config.toml
n_layer = 12
d_model = 256
n_head = 4
n_kv_head = 4
head_dim = 64
d_mlp = 704
vocab_size = 8192
activation = "swiglu"
norm = "rmsnorm"
norm_place = "pre"
norm_eps = 1e-05
positions = "learned"
qk_norm = false
attn_scale = 0.125
bias = "none"
tie_embeddings = false
parallel_block = false
init = "trunc"
init_std_qkv = 0.0262
init_std_o = 0.0
init_std_up = 0.0262
init_std_down = 0.0
optimizer = "muon"
lr = 0.00917
lr_mult_down = 2.0
beta1 = 0.95
lr_head = 0.00958
grad_clip = 2.0
warmup_steps = 200
schedule = "wsd"
decay_fraction = 0.716
decay_shape = "pow"
final_lr_fraction = 0.0
batch_tokens = 131072
seq_len = 1024
doc_mask = true
train_tokens = 461100000
steps = 3518
dataset = "wikipedia_en"
MLP neurons of a small language model. Each row is named by its layer, matrix (gate and up: input weights) and neuron, and shows model dimensions 0-95. Each number is 128 + 24 x the weight over its row's rms, rounded and kept within 0 to 255. Numbers have three digits each. A neuron's up and down rows have the sign that makes its largest values positive.
After each neuron's rows, "fires after" lists the tokens most often just before its 100 highest values on Wikipedia text that the model never trained on; "fires on" lists the tokens most often at its 100 highest values on Wikipedia text that the model never trained on.

L4.gate439:125125114142118125126129115145157108176152124154113110134105162133138131136137147128098110142186137141117128136159068132166082139120166091134131145124160156109116115122140114132143141161137128149157131121132139096107073117099102139100089118137150146137138122111181132121110144164140175107
L4.up439:163161157119089107125104128086142149100162113146156089082104140154146130124150156177098126108130140122141162115120107094170117143063187114159073121134132117134138128139135181128103150132136160137157154147073107161125151086158122116117129134119146126104127150092124112125106151127154159135
fires after: "."
fires on: "\n\n"

L9.gate178:140091113116111156142134178167146132141153148128136121116106150141091129158133135137135116121152080118153120177139127117136133137162126122116155157148135147124121134146144176115146107128114134145131113141127122142160126140104114106089123126109155102168130140144149114126167162156166141166
L9.up178:118128141116132075133107120142127130135088103130130075130155129156104089089159164124133085108094095138105176120080119168167097129121130129133101095125168124086120100134120150108148125137137146145116102109136136148114118140082155140144145150182131135110119139137125103138111144114108128129
fires after: "-"
fires on: "-"

L9.gate208:128149070148093113171151145117112138173127178111151144090124125102192137128145161109117145115162132169170142118094140144091146136093149149144111134148119128137146106123099167097125100113166107147140107127100171135143206132123141096142121105121151168160144122124119139110127107123146136099
L9.up208:131138122144117117170133115185102133141114078136149115110120116142144147172108099097151140124147132099138145122146166151145102119089114132146138091164075117112147127103069145123124156156174135127133116144133145106109149127144112108140128110136151162136138104131155137170117137175132112093
fires after: "=", "\n\n", "\n", " Minister", " (", "M"
fires on: "=", " of", "i"

L4.gate353:133151125127096089092112119123152143146166127136135117158101156120120115109119122101095099115142096116094114108107142132126135124098119080099160154174162115106112121142089142113104105080152087161134112161122147095148182097153177126148121134132134080147141139125117118131058129097104154139
L4.up353:109125090158115141192148112154098109126149119120085097095148135151143106130137126139124124138149108091087124136103118123135156102128138111138135146130159109143129101135114177081097143100140134129140148021128129117161147128117131096104147140149135147146109131105119123147125109138131142127
fires after: "\n\n"
fires on: "=", " can", " may"

L9.gate497:160129098168138125123072124096112140114139088161154116102130108142123116136147109108116082107124075155125112146114116158124110154121141097151130125094182113110114123096174174091117141106129108114094150112108170143146165131149112127114093132143132144137178156154154159127128148122075103133
L9.up497:105127130138125105082130115147136160157132153108114127123165104069127141184099107152122108121093106086135086173188149156121147159131115122165127155156108168143147085155105107098112127133116134060091149123148152149128119113120169126154074130083151078137105132159133145140155125160158119125
fires after: "\n", " Hann", "ss"
fires on: "-", "|", "es", ".", "and"

L4.gate569:101112113093173129140115137086154106101109148134143123144137186174111147110113124125113141118101110205123119093122123094141143120113146095115145161117149184125108122119125156148107149109134141143102119128152126121142119100115106147060134101176140115149139085146129123125126159154121161121
L4.up569:105132159147114126142129136079119112165115168107127094134107213110099120134118155145075153129151137158135150118163125139143079155125099132096163126107123140173185123130136156106121130144137151114113114168132156153136129085126158094128112119152135131104157119114127086135099111147134137096
fires after: " |", "|", "."
fires on: "\n\n", " name", " |"

L7.gate350:092170145124114139161161103075116149113156132176163122103182071130129123138128123128113137119145122114120139152077123141139150160146144097156134122129124137078143110128133165110137144147148109122140123157109131147123150142132132108101118169168148139153104149107150106122076130139136156124
L7.up350:120109075109123121134163102107155129150113148157124079156122133150123134132124125167141135090168135156085137136142108092105103128133131068111137165155163185153121117081136128117114183112130127145133151132155126136137138096154151092149169109129113153126124178123158169162163155143104173153
fires after: "\n\n", "\n"
fires on: "="

L5.gate650:090123114160139136181149114093118102156150121151133112111144140153118158143106093134131135105098113146076125104099157153124118121105119116144178112132137092152110108094127173091075124147131130145140112133129145111181175126146171161181155140118170128137192112142183141115134124127120107121
L5.up650:132109157126129125152139112125103129137142139084124084096149143158145140122104142145130091133096121173118143146115136126122140156113131072145130141126122142118130120102171201087136138128121128117054118124092154173168135128156167098141163106111133143133103169132119122110106134129102152151
fires after: "\n\n", " career", " life"
fires on: "="

L4.gate290:130160133118147116141118123113121144102125158079133127143201147115112106158135144161118116103109168123133131141132141104103151149164105176142106101076143093130104093153163133112125096158140156111109061134155107109115151115137059143070142143160154158150106152171136105131121129134099173130
L4.up290:145144111124129124135111125112120102153141128127139107131123169133112121142109165080107169132129153110113119157099077081125152118134105121098131164137142070088120105148143129168139111133126115119110129105092100161162154086124141157169092134094162143115139099072121133145136092105134116129
fires after: " |"
fires on: " 1", ".", " 4", " 3", " 11"

L7.gate205:160109124123086132144128140147110125146133146116150119135136139141123109119122143126140128105099082155106072141090120125136110106165130124134092155104113139120143098123152153118126108096135135106120107178138163139137153156194143127108149146091113104102131129161095135148069128133135135132
L7.up205:097123116122139113130100115110100084152122150206140121131153110132127127137103174172143105115154121100129188120117150133138116145141082090147076138102085142096141112144117151119156134122123122091153098127092141128153178159147128095128137118089148167124177119136127153120124181163083107104
fires after: "\n\n", " Most"
fires on: "=", " Goals"

L4.gate679:091152122142144155138128090116099132100139152179110089084110110181135136106179135134081114118124128134109121142140108122149129149135113152123142135100140140108129114069140162163110139116125139108097126139149090135103103128121126149080166120120118107144067117148118095066131141152143140142
L4.up679:123148106152137119129184124172121102149120126119111146185174104151145157151106097130130155148137114120151097140122121121129163103112142147106149131088102147109103090135150136132143108132168133105148116108128073177159190133162141112111134159101100128099095107145104131125111131104137102118
fires after: "8", "4", "2", "3", "9", "1"
fires on: ")"

L4.gate418:150137118090144095143122122164148134104128095153090157152172133141136155145104127143101073109124136128045128092093116123166115147129103136084101096111125092158086109154086103169151157171129146166108116137140112155134170116117110087136128161110088123127153170103109141091127149147128141130
L4.up418:125129135095164145109109113143123102079145154139144130134141106132116095137095135154092173151096131156118137114113122120138115142159107093116177124143186126166090098184124135171111162142122146124088142107115091110096128121123070090057114118109126156130133090144106148164141156161155126149
fires after: "  ", "\n", "\n\n", " 2018"
fires on: "|", "\n", ","

L4.gate399:152094108146127161137146128125084102085122110132103117149147160114143122128104127176075126140119120134090155121063139125146096131080114116130157178174119125132133116110120125159126118164114094125138075127116147101136141138180151096123130136108125117098112183127150109139137160124140129125
L4.up399:149121096159127131146107108123154146116230115108111121156109126119118097132115128131099153132094140153108149120096098101142102123103118133109156142093133110133125115135159125136112119092097139138113131153123156082150113124160108104105162113111095119144132148117120140148136135186135153128
fires after: "  ", "\n", "\n\n", "urb"
fires on: "|", "och"

L4.gate531:089142126135101131134115115131169139167128168143142097085105141123155129121134155102116117169122097130146115106120111071128108120138120126103118139101111103181096122111143111086124131156166129145119139130146139158151163145152127106077153108121127150119116143134119132123109132080135126114
L4.up531:138087128143157114147154139149173076170136131113107125125125073092110125120132155151120121157130134125137151077127127146143131106143095130134101160116115114119127114117163149158134091130168114153147157118137077128145151105084121114097088122115081135105076130150112083114130127097142148143
fires after: " (", "8", "6", "1", "2", "0"
fires on: " ("

L7.gate474:149153136154119100126137149153128116101130125115100125107152137123084136140145121160166127138104154132162110091107155123132109168115095153145155130092130138157135136111162099167163124112146128166145171095139135133113186112163128127133124131118109128174138137157090093118137103153122157152
L7.up474:138138120099128109125124162140139098098115118159168136157142142141141132155172140167132171155121139107107133178113147113112078126095037126160126100093162087095100142088117105133123147141092185112115094142183135162126141128172164127087174121137087134159107124132123129139141111153137153145
fires after: "  ", ")", "-"
fires on: "|", " |"

L4.gate225:163115084167128078097100148132106185132140133149137128150161146109141126152104152151145082108128103145112127094117072092131138131127114140128089112154142118121152126063120138137191132155130108182123136113117097120137140129142147141117150122145115145111115177148118154111125113143138124134
L4.up225:112142144122141135120084082109123155093139110139125146104165110105153105142135091127170118130122123146070128161113111145114121135120142123109153103120139087110152115105107089117116142119090154088123165166137158106115163074115091161106105128154121119139093134126109121150128092121148132130
fires after: "\n", " |", "\n\n", ","
fires on: "-", " of", "  "

L4.gate46:116104100119113114094085079100154149134150119116119098187132121140118165118127133119110094174146144105079114106124119072134110132130104140137133129175098081113111128133142088111145141160141127131140166150146150122121140107166131122099151131118136120156139134125122120143129135134103137116
L4.up46:134120089116115124112136080105106145113129111136119149141150171113157124171094116138174166060132122126147141169116132176127135130118106139172139107104116129153169128134095146093092137144138098134126156129158109142156082124093153119136128165122142089162130133134119113201110091140113152167
fires after: ".", "\n\n", "-", " v", "\n"
fires on: "\n\n", "=", "\n", " MS"

L3.gate468:110130112115128089147141077109079141165138130169171115148126118133121110158130144135092153154109144147173119088105110133145139126125112129165134126129126148146110136127138150113148128125123146091128073124168111164145140132152184104111124178131096131093119117107150145162153118153158111135
L3.up468:141112132122113146139116122184135098161084157136155141090119121112148098125135142122142100084141101088107143065101157077140110134140134115108110113129163114130154148071119127119116130175143072137130127150092108128129131147137100101113132137127134168095127139150134113124135180127091120128
fires after: "=", "\n\n", " ="
fires on: "=", " the"

L7.gate215:126162069158127123137132192133134132155179123168163126125104133096126090165141154145130103125120095096154132183109112156140118096138096147148120116107130121153166142128149122155120122168142120138140155095132107141141107076106132137145130153126131142125144103152108152083100094096155142098
L7.up215:134152129170105106098110113180128109099171135160201146094162166107150125122138164097142114124169108114130143190097083198127112122142109150138142109117138129118151108118148094143120091170133186147163102123142174110128110130125135114123142128149150107113169112147115105100136114123154150123
fires after: "-", " U"
fires on: "|", "p", " and", "."

L5.gate387:085095086113123145157149129151141090153114129125155128167131134096148091126141146207134112104105111143146172143136133110162145144139101100119143117139129117183137092115125157088133142129092131087134153144091088126142137138137130134142135114136119138139141120110119130127141175126127150051
L5.up387:123160144155160122128114092142162161116101146167130124112102160098164110130104135111186153123136131081131106115116131116169084163126108146130138127147168161164123093163121122100158145121141142068137154157088105093149108126126113126159156119131132142121154117096126115117149143140145131106
fires after: "\n\n", "=", " ="
fires on: "=", "-", "\""

L4.gate45:150158185163143126118124131127131149150101150118123111088120134122078117132118096127095107175176097128091112161156104128159119119129127115091178146074126165101129116118121110125099099138122124117115078131119126142154136136102116095154131101184085125123170139132134101139155105146140141124
L4.up45:131125171114140137159144143125147133144102135138121127112117109078144137119149119127120130106084145172138132106108145149131143131124102107148113088166123129098135122146101109113131119076076134139143144178153186189116101116101103139119156108159139123158145134124148104181108108142187111137
fires after: "-", " 0", "  ", "|", " 1", " |"
fires on: " |", "|", "-", " —", "  "

L9.gate139:157161103119145154145163184114129140106139139123123151149114160157142087144141158123123129100126096157140138117132083132110109119146160150123118108127116124156114065101178147137106105153110140145136119162119142112137116119125135133221072135142137156077153133117110108078103163119130133112
L9.up139:103083085114101118105135075144138135169174125159109114146112124097143111129130093176163087153129111125107134117119172120141133108144116107167124091115136146084120088124125131126161086144083095119168122143112133149115103100088120138134126185133157109111131128097129122130116134126136107095
fires after: "=", " |", " ("
fires on: "=", " \"", "featuring"

L7.gate399:137096061111166115135129148104128090099149126115155144102113123141146160176177176149131116136149136212153149086107128155146086096124169146125124155118127104168130142105129134115134127116119137100160143115138117075141176149144089124144094126151138116137135125152135119133138119159136143141
L7.up399:120098116126101121108154176142147083145131120116124134138127106117108178162091108171145117116152136114156117118130154151118107145073122150127134170110162139159149123151177121114150121097120100142144145116160126116102167115127129114110124104149158108054136124138112151117136127072124084124
fires after: " Candidate", " Party", "\n\n", "\n", " Team"
fires on: " |", "|", "-", " for", ":"

L9.gate359:119120078098090099114124200140119104135149119142144092154118097126119113123155103160133122145114108106128141135124120089111118170110136122142155175156131077117135129125148113138110131209103131122143138142155137094136140136135120130133118157119088138146140186112151149137161142147124130155
L9.up359:166094089106085114106123127116094124132138125128136108154111138152164157131095124130101108157167156108134133129098056120130158152109180108088132153131137136096121105118123171123153148161164112128142130121101121116160130112151135082149139137116140147159127125126107157116090158128098147190
fires after: "\n\n", "\n", "="
fires on: "=", "|"

L9.gate198:089124157143113150062152134138145136123170147117153134120127097165148180158164108143105118084131135142117117181119143162122123150155135122125169131128119118111117124103144103133124118159159135131120133110112147123125118121088105145151126091117145114134149133108138137086111124113128105165
L9.up198:143087117099143144169172122136104139176141121123158144127146121077101144123123130147118127125127119089159114154141090141145108115173123133116097123136154105108147078107109108105133143127143106120129118122080127138088145096090112101100126151153125124121087178160091122087120073161115154127
fires after: "-"
fires on: "-"

L4.gate58:130134083141155132101123142159104152112185157135149159171110162146106112150134125113142129080145114142136101133156086119130106141132095130114137116136143072150134178114098184143135136107140111146081118131121136081144131125136132115085122121166138110144121100153158129150147105162137132120
L4.up58:135133104153153178104143116128139166131183104164153157172105143140159126134158127124113123094116095169096106138088093146123117170094094153136136170136128097160124124147123157148093145121158097137142074100154162140112126135149119116122181124183146092131167133134094153119160149135115152107
fires after: "\n", ",", "."
fires on: "-", " and", " \"", " she"

L3.gate642:084111085123044119129139091145148142159115160127134142097123101140126163083106160121123127152100096159070137158158090109135103169119120109101162117156167137151129126132141141150138109110120158152117118149102152164129157127137105130148109080133105116147151140139136102096109109158158162095
L3.up642:134144135101093132117144118143126146151124115144154122152117128112111158108141125130147116148153114130085106109121129133123095197132108118117162139172137131142144146115118138109136136111103137165125099139160160141096103135120150113147111117115070116117112126127132138111103093195105130108
fires after: "\n\n", "=", " |", "|"
fires on: "=", "\n\n", " at", " "

L4.gate535:108178119089124129107109132097135110153106124113122139154155163114174128115174097119120112137150136113105126123109111131165133138125106126112143066147128132109163099129100139098113153149125147115147117128104110142109141126139115131118092082119163123132137134142119148113138144131098133133
L4.up535:117167118123146131106140133128135129128100101164129088138188149137118108133160126114130105114128127133129141131124125113151125126150139153115116105134178074145133089134123153145124126106098151131089148107158114140094128123122141107132137140143127129148159158106106156102101157118135176144
fires after: "\n\n", "=", ".", "hab"
fires on: "=", " are", "\n\n"

L9.gate357:174123126107178125113109137141134110083150148113095120159109084157123155119132122134116111155113094156118128110115131142124108141124126107141125126104137137175153096109104107129131191128113121117119114131120129132090145111140098150119122124178118108111122132119103140157137157109134100170
L9.up357:111077127144139088138101169124161134139103128107139133117123136113180098179097096124107156148116120101145109101137093105148128126127124155183123112144135115121144161137139179075145107106115141162130175134182155095166137171134118130110132116123092115147125148130149094145114108163123124120
fires after: ".", "\n\n", " and"
fires on: " In", " in", "In", " and", "–", " ("

L4.gate472:136108141140150169145111113109115152112125102114172100098157127124113118143121079131106145074093116089159112150143084121125083151115182126074134169104131121108124096184124097083173133114134134167113146153171154136126162090123105141148165114135165111115170134150147126121082128136092149122
L4.up472:134110098104149123144122173134110164155171085140116130138152111134170152137181124137171101120137117089161131126084111157114088122112157147128124140090135099141138136143120135123114115089148153121152147157110200086117154136175139139116108108166151157124159143116104107129156128113083188149
fires after: " \"", "\n", "\n\n", " ("
fires on: "F", "A", "P", "the", "B", "T"

L7.gate353:098105149119102104087165137104137132108147119169137163158162120113091150134125128144138110111123143120165096100145103145108100116139155141100138116133075153163156149174178117143139141158127150102156145102124123122115125170131123135115133106120139162115150109151110117125128122140167094107
L7.up353:137153169119142119119149138100124174132099144150167101163086156093184157120128163169113126077174086132143115134142074133136099150114138143110127095105113144151110118158133139116124134194119142111109096145079119110138139117114106137098124124137144108128125160111106167124142127138104077163
fires after: "\n", " (", "|", "^", ".", " in"
fires on: "-", "|", "{", " 2021"

L4.gate551:119147135124136121106105133113093145104144147097159108161136141131160082136106111138155104122129086108183160136074156125143141145142146135105140138102115109187159115103125118107171136126119090134118146131078166134143129148130089139144171145192129107146162144112130127127145147142170107129
L4.up551:140118128109131127100142122071166158120153106130152122171096102128173088105103161143153112105148118125122136165126111123123141106159103100100154154118117110149148113112108147113164103112177083138144154174085150122130139157147132152151136173147119114093146147117083145149128145131164128091
fires after: " |", "\n\n", "\n", "$", "."
fires on: " \"", "\"", "$"

L9.gate37:101152127119112118164130129147130143129118119157119138102105170144114136107124106165113108075115130161122098119129179159135127174136156114130116132102083103110090151132176105169121150155102103087156123157131135173073176141150074141121095129123126124097141120136124121093158066137129144152
L9.up37:095062079109135063177129123132100110106107109116106132146100106126129123132107137183116117112160156149137096129109160107094126144111120134127119113098138119140116138103099148092113126160147107153149113157130116093094121092144118103141117142113156106122103155121168103092161097106145098128
fires after: "=", " to", "."
fires on: "=", ".", " be", " was", " were"

L9.gate147:148156116092117143121115121103138113100161144133096132112132131151148084136163145082125134095151100137157125123141154120143178114098155129153101121129139121114150150113111085117168158140091140105147150106164172073138146134160076152103115153162106150085096074098126094157124099150119119122
L9.up147:168125122106168120171148141148077126143159114110144124108097147122145107122127144110117164156152151172066128144133149141111085133153125125167086130134158183137111151116125110152122144106161140103097108133116122116111148131130127136166137164129154118178130129139120126114142144115150137132
fires after: "=", " has", " was"
fires on: "=", " been", "\n", " part", " began", " of"

L7.gate592:144128119163134138150110088081108103116125113128142124141125149124158135140155110128127114120148146064078136141114118127150112152116144122119169129135138124111122094150098168096075158095089155118126157158140153114154141129121142095117148138113129089097117100114114146140109118112140094134
L7.up592:104142116156113149134113091152121095084126146089145143113095133161120106141124150132112120077158091143111138153113160139084159138092163130130142130121107152082093134100124132110115107105141148136097125123144152145165123126157151108091127114131112085125155174153127156149105161050143136124
fires after: "\n\n", "\n"
fires on: "="

L7.gate405:149104124144139105131115138163108117207136098135115062114143115093130147170090121112108124140172127091186109139168120133124114129159102116116111160144158143152110107069160151121113144124126110126114102116125130134113129117102135090119121157123140124103173124130165116137101104146089139140
L7.up405:142107092161122101160121127100114165161161124155124145177076127085116157114124118142099111137147124072170078086123094142105094104107116153131085125114130110100174116117167150180112148148112157129119151123158148117106134121112143134116109152059168101122148140087131129129114123134141133120
fires after: "\n", " 2023", ")", "-"
fires on: " |", "|", " was", "-"

L5.gate628:125111091118115138154105151133135168121136111143202138155114107127136119113084135176131120122135119130113131114077134117083150108104111102091069117144152116101144159138111183064075146088159110174124122137103111145136126174123131118122114095164182125149158135111130118137126145156130125120
L5.up628:125130156096091144153136145147132088149135113131127104165138128101145097127159155136121110099106084090106129126120137082130086127122114143133155150150124135124099134132149160152138132176164137153142128117152126145163112086147152166114093178114139148122161136133124080143163094105125120141
fires after: "\n", "\n\n", "-", "ll", "|"
fires on: "-", "=", "ow"

L7.gate698:108112102122131132142147138126142151091088188117126134125129090142084172137141135142141108143139069107141110096116111089138124126165130110117148139126098127163120085142146123136161117091066142133115125180136117110116173099141111094140101142118119113110141148101133120142125101100126134146
L7.up698:109160114133112145159124145167098128120108130115118116124129122112147087154118119174153140175105107084098088125127164134107128111157075098128115148111177156113117112156135197125125141115117161101130195136135067134134142145108142140075149166104139150123091127130095131124104116112136121135
fires after: "\n\n", "=", "|", " |"
fires on: "=", " Team"

L7.gate508:153155075089162115137156132045087131116103156157127098160149121087129111130110129141123118118169138143120136145067117122156101151086121129128128117160158145116143105144126133126117149124081087120106132137090114163131135163153134085143123138104137134149160140108147154112109137101093114161
L7.up508:137128160100122138105149169109117132111181175102095127117100134130119177130156109158171123114119088065123124144158107150147102151120123145127136119107125123159101104104124124109111122130156152142110129128142129124137147108179140124121091088148121130150107186095111138125132153144149149151
fires after: "\n\n"
fires on: "="

L5.gate543:103113104098143128124145117136121136128183083156116132119136141143172087128133123117114145150127119144104158080078140129146127149065135119175157132129122136099129091145098125120083151113118121144078176122110128101125128143122138141117083108119165093134143177134128137141115143120178120150
L5.up543:114118091167119096128132146135150113145125126132113161154123112114120139155163151170124102148122123104152165156142113129145122148115077143177093122088161122079127122146145119127126105131147131092130133152138144144138135155082104138147134126140120126151134132140117100126161092164086133135
fires after: "\n\n", "\n", ","
fires on: "|", " and"

L9.gate256:145145048098122120144104122173078111132159083106105133098133137122154125118118145146137106139105151175116132111115132127150128160176164146149119116130132101133150151134117121092110152169095162124131129156156169141125133128174169110126137120141125162105128101122114097087129139095140140111
L9.up256:096137107125132122111112123137055120068137139123115094119144156148166117112157104115186155124129133128147112059139141103140073140117134129106152121152137122161104123137128156131099102086148171099148160152105151132143153166116119168107172133166104122140117126102144101128145129140130170145
fires after: "\n\n"
fires on: "="

L5.gate140:137128137137165090144131127134097125114142135154116149138114141172121151147120189149160142107135112121154127131136121134098112105136119171136125151158138113161125123136152132171135142152162140075163133150136120120090142126167123153129129108092094152139086120101127133084118146069144153141
L5.up140:119146111090087135096172139143166103095129121107077124144173128139120136120129135134122125107119127128164146094162095135150097084163104135121172126087127101128141107122079118139139130121154134125119088130136174117134177099088110175124130099178106124109127159101130079135166155083145131142
fires after: ".", ",", "\"", " In"
fires on: " He", " he", " she", " She"

L7.gate476:109099118139102108141127095166115138137156105131133090130153137146141162132188106158123110089145119100166112147129138125159102113141170164109082111117095131161072096141102130131120129092085125164155112142127117132142108126119128151093118105138167120143126142132152140174124102119114145134
L7.up476:129114145123101152163108129113107120150085124097155123100140107173115112106148124157086117119112142135093122134093103139110087132141109111132130134105124153135111104169129105114134156122107140156160175123131138152108131173164100073130162118114114128114106131136196127166161155122138153127
fires after: "  ", "\n", "\n\n"
fires on: "|"

L5.gate239:138142114117110085148124128168099163136164163182151126111113121151119110169146098118111121125119127126142148121141129098115157139151100134161129145179117128174122157093109150079127080102148145155094134133109109144149132104113098129140125118107146102102152073136145127139127086153155105115
L5.up239:143161133120156157134125138127123141138128115107149112102111114153089134132096128130147152127146171133128173147111097135104114154145093137088156143104099114130152128129136114139116121122172122117088148163113159105155133134167118129112109123111130079114123110108089137140158125124115073104
fires after: ".", " fa", " inter"
fires on: "\"", "s", "se", "ci", "'"

L4.gate48:108103106118151109160151073094111128137113134144151130143161151087126124197168137156153120127121123124119126101069133103126151119129111148148145104134167120120131109123132144092119133105131143102154130117112126118159133103126119143108116161142135129099121132116160165165140106091127087178
L4.up48:111120194148134133115118129128120102142098137108119138114133138111116123110133128089152151137111171130128139137105122146115117131153162117132128126106129128108122133142107019160101118136108107133156090163141137108103124131091123178127120155153138112109097105116124118083146101163113133117
fires after: "="
fires on: "="

L4.gate252:152155122131154156113107118102107127140144125136108112159182116121133121149094117120094159105161094165137103108117129116167094188153135130116158107120166202155136108143119181098115133142135091119142150117120145095174141126132146101159121158137149088114178130143163145106115153134089094137
L4.up252:129162110099150149109126129070112136136124140122118111137160127134129097118113123118118121117154090103126127103089116152141060174141131140158139077130155139146138125165125158103108131123150110077112156170074149131141122114136192112167088155108155106089146113141136149149120127120163115127
fires after: "\n\n", "C", "="
fires on: "=", " (", "\n"

L7.gate93:139169136129082138132125131107119125131139129109134128138144156115147156114120079165119126171153118121124143149121130117118113174126062112094140097134151097120098112137144152109154141139149127109120098139110138144146117156104149095123151110142145145156120156100127124143118138117129159133
L7.up93:146153140158100127134144084140136123152135105104188168179105105106105122165080102140183122102151122118183106151114095114119109142177136119099099098152153124134130086120151121133157149118162127125086122130133118129113115110149155185125188104133198189138114097143151134096153140147127135115
fires after: ":", " |", ".", " 2", " said"
fires on: ",", " 2", "00", ":", " 1", " |"

L3.gate653:108118119105172170138152104139109110132082128108182097152130143159151159140083150111092112117102126117058129107104138124093141155107149124153158147098151150122097133139122124061123121160147134134165121145150117135158141126170109105158134108149128097115105134118098167140142157117099183089
L3.up653:080161100119180108130131139109145080139172097118130134094134164135160125174110142093134140134125125095136183101122136140135138112151141157121146150076131146173137107124109121089118163106169131180150143098108098129114153125131104097126127147155153115144121108121134143134145112134120138114
fires after: ".", "="
fires on: "\n\n", "\n"